{
  "num_hidden_layers": 9,
  "hidden_size": 224,
  "num_attention_heads": 4,
  "num_key_value_heads": 4,
  "head_dim": 64,
  "intermediate_size": 640,
  "vocab_size": 8192,
  "hidden_act": "gelu",
  "norm": "layernorm",
  "norm_place": "pre",
  "norm_eps": 1e-05,
  "positions": "rope",
  "rope_theta": 5160.0,
  "rope_fraction": 1.0,
  "qk_norm": false,
  "attn_scale": 0.125,
  "bias": "none",
  "tie_word_embeddings": false,
  "parallel_block": false,
  "init": "normal",
  "init_std_qkv": 0.0334,
  "init_std_o": 0.00786,
  "init_std_up": 0.0334,
  "init_std_down": 0.00786,
  "optimizer": "muon",
  "learning_rate": 0.0114,
  "lr_mult_up": 1.38,
  "lr_mult_down": 2.0,
  "beta1": 0.95,
  "lr_head": 0.00703,
  "max_grad_norm": 1.0,
  "warmup_steps": 200,
  "schedule": "wsd",
  "decay_fraction": 0.873,
  "decay_shape": "linear",
  "final_lr_fraction": 0.0,
  "batch_tokens": 65536,
  "max_seq_len": 512,
  "doc_mask": false,
  "train_tokens": 446800000,
  "max_steps": 6818,
  "dataset": "wikipedia_en"
}
MLP neurons of a small language model. Each row is named by its layer, matrix (up: input weights) and neuron, and shows model dimensions 96-191. Each number is 500 + 40 x the weight over its row's rms, rounded and kept within 0 to 999. Numbers have three digits each.
After each neuron's rows, "fires on" lists the tokens most often at its 100 highest values on Wikipedia text that the model never trained on. A number after a token or word is its count.

L5.up378:561537499472462579454543509542523505472505524488434492470509570468551432514550454529420466512497610445526470495449479490498564586497496543501553489439486486520582499499401492474496450501484562465545554525550517521471489546469521467439489517505505503465461576521481481450499512423505491562
fires on: " was" 19, " is" 9, " ret" 9, " came" 8, " had" 6, "=" 4

L6.up62:489474537499527553527479509515482541508463511510491481518498451460485592488487500561510542522507511497501500527553464456523534531563568605516390497484456473538443489522529525509492455517521475465485408438476488485520503441481527524515552506557483509555487552465496539497472454580524432486
fires on: " on" 52, " and" 14, " according" 5

L6.up334:508535490451496512552394474495492527507496487532496497488464509455461486494450535506529434494422577477527542434576533434493532503576515537519570476462480542466467526544511456512555491533434476547558425563556533504482499501500473515512443525541534518524485491532524536458459493458473500456
fires on: " \"" 35, " (" 11, " end" 11, "-" 9, " ground" 5, " D" 5

L5.up468:531474483447542524427495515497491467501499486471496555479485520535471489453500441426531545492534556458501513490500514446561488520495539474497506472504521481508470528444515471509479574576450441478502479453473480518559441445502438478469544501578507454539514426516541481496497516540478510497
fires on: " a" 28, ":" 23, " h" 5, " Career" 4, " fo" 4

L5.up176:511519525505469464472452500546580472469527441517519498527483516523463546511499436499541557432527496546438466618481530519429525475439474454480476458554481514446554596563575545539522492513498502504555472454549428461481551501543522454495459545479533444525426484431529530586451516529505482522
fires on: "." 49, " |" 23, ";" 10

L5.up133:506602567476528531419497512510526524452415442519448500500465521500472497537571490495471546544500526495487510498549532491459492550513492566592459531524507483481494504477511503550519572502508428490448450503581528519516487529526545504494523469587489502544558480492523539504491425552524523457
fires on: " \"" 27, " (" 26, " up" 17, "-" 6

L5.up422:536520556511510533494434502476491475480518506423522541445519505509527478531526460527499488494483508545511492445489387491489489496487527469451503534410514548448469528508399412465455490421619533535476533480515484445550530442543501503510547507545441481475542493486478556533483420498485559555
fires on: "\n" 47, ")" 20, " =" 18, "=" 12

L5.up547:470616475465509493450477492486436505465477464525560500469569460557375535578491482516476465466544491502537547543547593534478521428545442497474536618408503503463453566505449513501493430530554515502516502530551495406517528473487474481472540515543487542506470488550484576452471539470521512480
fires on: " is" 41, " (" 22, " has" 14, "," 13

L6.up479:500541490504438480486488484482445545530559571533453579469508523427470525479484466472488455510467485522512468514497486491487465439470527519500582562503536504483495524538463449406501553531490507502558597431540579423486499529527515537521534534482441523466446527559519504544547488463464527475
fires on: "=" 40, " wrote" 5, " set" 4, " read" 4

L5.up209:474519519462466515529456553549410523481516389491425517516495579496484429559442491458504541436454574512527542449481557469516568519537509497553491511471482563448430548495509495540536542476524444537434535530505514457509607443375547480465455536591508482509539434470540522534500501497530531529
fires on: "." 27, "-" 24, " after" 10, "/" 9, "—" 5, " \"" 5

L6.up621:493484546506489517498488481511424473495539463440423458478492592519415572499527544473458570496461505553492516496543457438450472444506428459543517499519434441438466468537480496513536539498506536502468478479485503525466456528488516506485537494580441577582511519528432584475490435444509509551
fires on: " and" 19, " at" 13, " a" 12, " or" 11, "." 9, " by" 4

L6.up296:448490481550464413521477437473498479516472463490540462480499509398481512506485494470562491506494569587493505536485519500587428503572535507468558547494522510503455471442547530544529547487517522448435483582551504457493458401475519537541384485497536498530572527514513503474588541536485481503
fires on: "|" 35, " |" 28, ":" 9, "," 8, "." 5

L5.up106:536470525461493520467425492470564557566475532538591456505544452451528506505533488488559540422492462487453513494569401455554462464444467467472433464536510492401540544565498499477529526523440474512531445507487512518517565488421507506509422619575449478497468500453533542488533531454544508515
fires on: " |" 38, " (" 16, " New" 15

L5.up572:485484486456534546457435497477504450409443427513472518601519508457417510468407505482458482581498536512532497491536534493572517501456395570505532535455509511534474525534462509586490490436525571505471516470466450529536560494490484462496514546478568484466543499452489556505518508541542477472
fires on: " is" 78, " was" 7

L5.up393:458461489485490533554490488537517531509458461447509557511429482383479475516484463503528526465492432567497529522551472495522545488537569552496599506542545524448484497488556532501438492473502513440448477555494552394510498430566504539462452506515453534505535569524419439424512470453476468526
fires on: " |" 33, ":" 24, " as" 12, " a" 11, " of" 6, " to" 6

L5.up270:464500541492507456433520566524558486504509453476429544552516588483491598506416477484511572532453506453434471474443515466541607505475453512465476459495456588472487521427531497504503571493462511532464464512497503551489527468574537473491479588496493459470517446527460484536559508543494512567
fires on: "." 69, "'" 13, "-" 11

L6.up484:487512561565429512519427498477456481522488454587479463558516502453540505538554471460485499448508511556455509468566551493477514438490464528556470415484447488501444517540501505462577508473460545470499515530517461490571533562529546504468578493514529473479554460556545482512544514482450474504
fires on: "," 37, " which" 25, " and" 7, " of" 6, " some" 5, " who" 5

L6.up598:475450443444485423449546526488511527472531467481526526424509487470460505433489449529474545499627595514492499498556504435403499515522485536564525466623513501520489449473502481466529502471553455552488482535501492507449488445536491519532497506590525484530524504494490532511557504543513500503
fires on: "," 21, "s" 12, "c" 7, "z" 7, "ts" 5

L5.up636:542426496473461564493517474485474528533475581493489481486531599510476516487466477482510594508542540528538506500516499383498395486522585445499523558486465508462503485547484496535537477530518456504525487521486465483538474509507465501504578483519513483506554626485504455509483489491545558516
fires on: " |" 25, " a" 16, " h" 10, " at" 4

L6.up392:447525496440459487508480509508497522481440510486539599455488520568498539601547504466471544443498522531538523460528591523546523457570435575551476526571483446504524449567542481446436494439515482554462487478470440525424523512552403487485493497373470537467519534501499519471520450459523519516
fires on: " Al" 39, " Has" 8, "I" 5, " I" 5

L6.up345:486405497462509478497478548401557475498550490480532545488488540490441529506489495389518510584478437524537519514469523545552538449501425497509496447491544437467433504518538554465482533528500520469505509481539420466516475568461508508538491547456503449448460494539493510507487474438529492453
fires on: ":" 46, "′" 20, " Song" 5, "°" 4, "z" 4

L6.up262:465455484558462445496522537510487573553527473503462513533532493490503468501486437477498475451463531482495461570525449516478482524496530460491481560504511563520491488481523530435514499434460510504443546482537538480563478500528583506473557482505500470444504593497430397517392466501459566454
fires on: "." 59, "73" 4

L5.up97:510511528477504597450548495539545479529478545506472563473498557452439580500578483527556554531491518511510518427529548511559527495529432481495533501469497583446470615506493594466491505490463487567489448435539605541502441464492508496431438467493525494549525472476510485556485500587431423542
fires on: "-" 44, " (" 31, "{" 7, "/" 6

L5.up414:519509481525540544416498463557499474538490480492501517475488558456501429512425463542538534505436560501486517397496515479577572498528611496482493457560467535443477492489487527496507477509472505468504464538471408578501385523468551479551496493530497535486521486468534537515459527462447473559
fires on: " is" 25, "-" 24, ")" 9, " was" 7, " m" 5

L5.up2:513490556564473552527513464544529483559491427527488456608502483500484475525495468468502511504539559466506532577479511486482475521499485515546481515543426439516435541546407447531514475459502527509537511491437521425449568481440574416477486509473465497553455445494474504516462566529613467540
fires on: " he" 44, "," 33, " his" 10, " of" 4

L6.up327:456461514503503471543418500574524518493505441542525534578513555506511467551438435494481443412486513488504521418580552531507533508611553556485484521523477506502407475569527537535550526533459498462485531484520572513529481476540476497544422414555469595461485460479488459527502538493537443443
fires on: " of" 22, "o" 11, "i" 10, "u" 8, " de" 7, "," 7

L5.up130:504407531485501510447554545530560574429529464520496562448496538506474547492456480443521512584450568542472523516534458434500536483441394515492498471427469471469499452476467454471467545501512489521530501550419529491531549483453522540543434504536507434499554487518544541428548523522480490517
fires on: "." 52, "," 34, " |" 9

L5.up348:472458492514441495490523421476536474477554531465446440548477478554507519532500512464458525528447526474491490435498465461492526470483484471499534543543485552529481590470434542568553518457516522531446517532533520406456568505505509452477540528488508441568445409575553521537444494540520511518
fires on: " an" 39, " and" 14, ";" 12, "," 11, " app" 7

L6.up625:505491514514461471461523429545423476506521519535511459462526498477497473490486481554472515483604535502556503466476453520528394438553563493478451507620551596489513513515535531481476405438510534470506508512464549440429598533550502516542502522546536523463550415441497471470500449445491473559
fires on: "\n\n" 20, " (" 19, "_" 16, "\n" 12, " 978" 9

L5.up469:593556458504455527436526489571420485507517471533496545522513546540428436420444474453372542466570510441531473500553493462406500513537512513527543506515537418542542482494461517435606483505466492535534508445491528479509476546527534551533460516490543549502537555556443422414514506463484559525
fires on: "ig" 25, " of" 21, "g" 7, "ag" 6, "t" 4, " (" 4

L6.up466:581506517535494538455588524514434536453509520520510465519562514504510541541407560482458467484493459492538510469504540369536505520505541473549484485420475545516498561520497447496488538528546487507492605493496402534472544437493547497507536491419505518535517443460527549517476531480488473588
fires on: " C" 22, "C" 13, " F" 8, " St" 8, "." 4, " P" 4

L5.up568:467482462496512499542473492485487477483469487466530571471518416450410481544444526522558532549454461440530481486490507521502542528494557495543483468549497528534499500450471524557485558497438504471489506550482508451477478489527460455468575422560610448455543489483456468531378525519437531535
fires on: "'" 48, " (" 6, "one" 4, " to" 4, " underw" 4

L6.up411:426548483543474430534510475482498478555452611491490502438435462391530519506494460512527533514427558568480494473570539483524557521489540572487522523518459502464464468529493450477450501470478497539516514500519512468503532509598477562478506513491470491450528520547499514503566512497512473540
fires on: ":" 33, " a" 21, "." 15, " \"" 5, " und" 4, " work" 4

L6.up142:529476514456505477463540526488501473520545465539462582561532507548541466484578535529502520478479502524479533481569510533513511532466497445500481509487507518474525516539447461520486512441529437565495443545534501513496492515524483389537510590481495433532446421466543535485493501540488524500
fires on: "," 49, " |" 12, "ologist" 6, ")" 6

L5.up513:483544431512512579477505385500425509522432446494525572461505495530500453494461484471504509480480535456492492469516494444474435473486419463488417520498456490465464490540488551487496486483544573534476524497562432511512486552507471449476539560475501451523527593531523545488454558452507492495
fires on: " would" 24, " to" 17, " one" 5, " St" 5, " two" 4, " each" 4

L6.up61:581504480445505528446475512523559553448432460492497570498438522493514514552528458512492503490501489495579468523503596504504404473613486492476437550527514504416524455510494528407541556518565491489534518487554473492532569456537505534539451583527510459542500477488452450491493507456542541529
fires on: " at" 37, " of" 18, " from" 6, "1" 5, " towards" 4

L5.up600:538500521456539586478513465511439521524489596514545510439552538490422507468517494463552533460421503463498462560429483517536494472475483450513468454548502533407532524452532482497479500552479527520482495519442487469441458563608503495431462456539523478540579496502513487505493471539533520490
fires on: "'" 48, " (" 14, " World" 6, "/" 6, " by" 6

L5.up351:449479461475512466532488500448475494508456452503502498448467515469467560502506550478569487532457470527555545507458470446473529459562527460525446596501481516493485519486506451505513519476556478511505462551488494526513482474541568506468509545559534514499515549507523556545506537503481531521
fires on: " was" 31, "\"" 19, " is" 12, " has" 5, " that" 4

L6.up427:567491591525477520467539531510444548462425546408507517509533516493550534537569498458462451454541582537473497506542457470519550476484509524582525458479513527403423537548495567498522562507493483513452499454525530563496487567498593523479468479457543556450491490559491506468447473498491542461
fires on: "." 35, "-" 28, "–" 18, " (" 16

L5.up55:461556478562466544517568451477612465483560499553456543473554525511496451414530545510456541522515507522469515452437547504519544568468516512522539545534501504550457558479453504511544514530546539538529532504568539395520509466506506507436527466494489541549429518507518460510494502427410545518
fires on: " with" 41, "ps" 9, " and" 8, "," 7, " had" 4, " has" 4

L6.up30:568530505513452497419489496552457599406507561538489492486514482529480545525492460470485525485528481471531452499537541562542500465580498555489574459594548474494486532485402478486583506420499538493472443479539513491512511435503530551540521521559568521501534457448487542483498497462492516490
fires on: " the" 61, "," 13, " of" 13

L5.up591:562555544556517492475496521519491515499554441526564507464530525468468543470560529507355574478517568525539475406545467540525457446481511468512452524470498548524457505504434454476470523486536467549430505528517486463592532532533436489532554524547517467491523475534458574563611443501491514535
fires on: "\n" 97

L6.up83:494504453572499502519406543573480457491479515508509508503476522515473493464513521463487502457536573501490481549558537534485481500432465430537508490541520564497437560501550571425507493521518484511559471523515507440463450484476541429522515548502472452518400505566499470480506478548433533507
fires on: "," 51, "." 11, " and" 8, " where" 8, ";" 7, " while" 4

L6.up417:477532501440519536482552531515489522471511575459531406450471524540484516515510497479464453502481527524587446491543433527509480483560487505518448430531567502503414577510463477448509512522513518449480571527481471410523517486471477494493461533560486537545392473517516507458495514524459565481
fires on: "=" 73, " of" 15, " =" 7

L6.up386:436452529472472483526492429525509577494489477563509423562471501432483446483472477432541442498490471484566533490483498474517441544524504448539495466547522554510470590491525493479574494519483523469469559482468487492503536461487594439501487508517456560449462522490544581531433499560484466536
fires on: "," 63, " p" 8, " sp" 5

L6.up497:466462513448496503582521505509431546574584502473495569522454524482502577526484450510443511498520445459557448527501486516457474507463502496543410486519496552446614625501454444528452491474469464519500461519557342487510540445524553460477479553505521531477495419441498557542503520514474550471
fires on: " C" 22, " F" 20, " s" 10, " gra" 7, " X" 5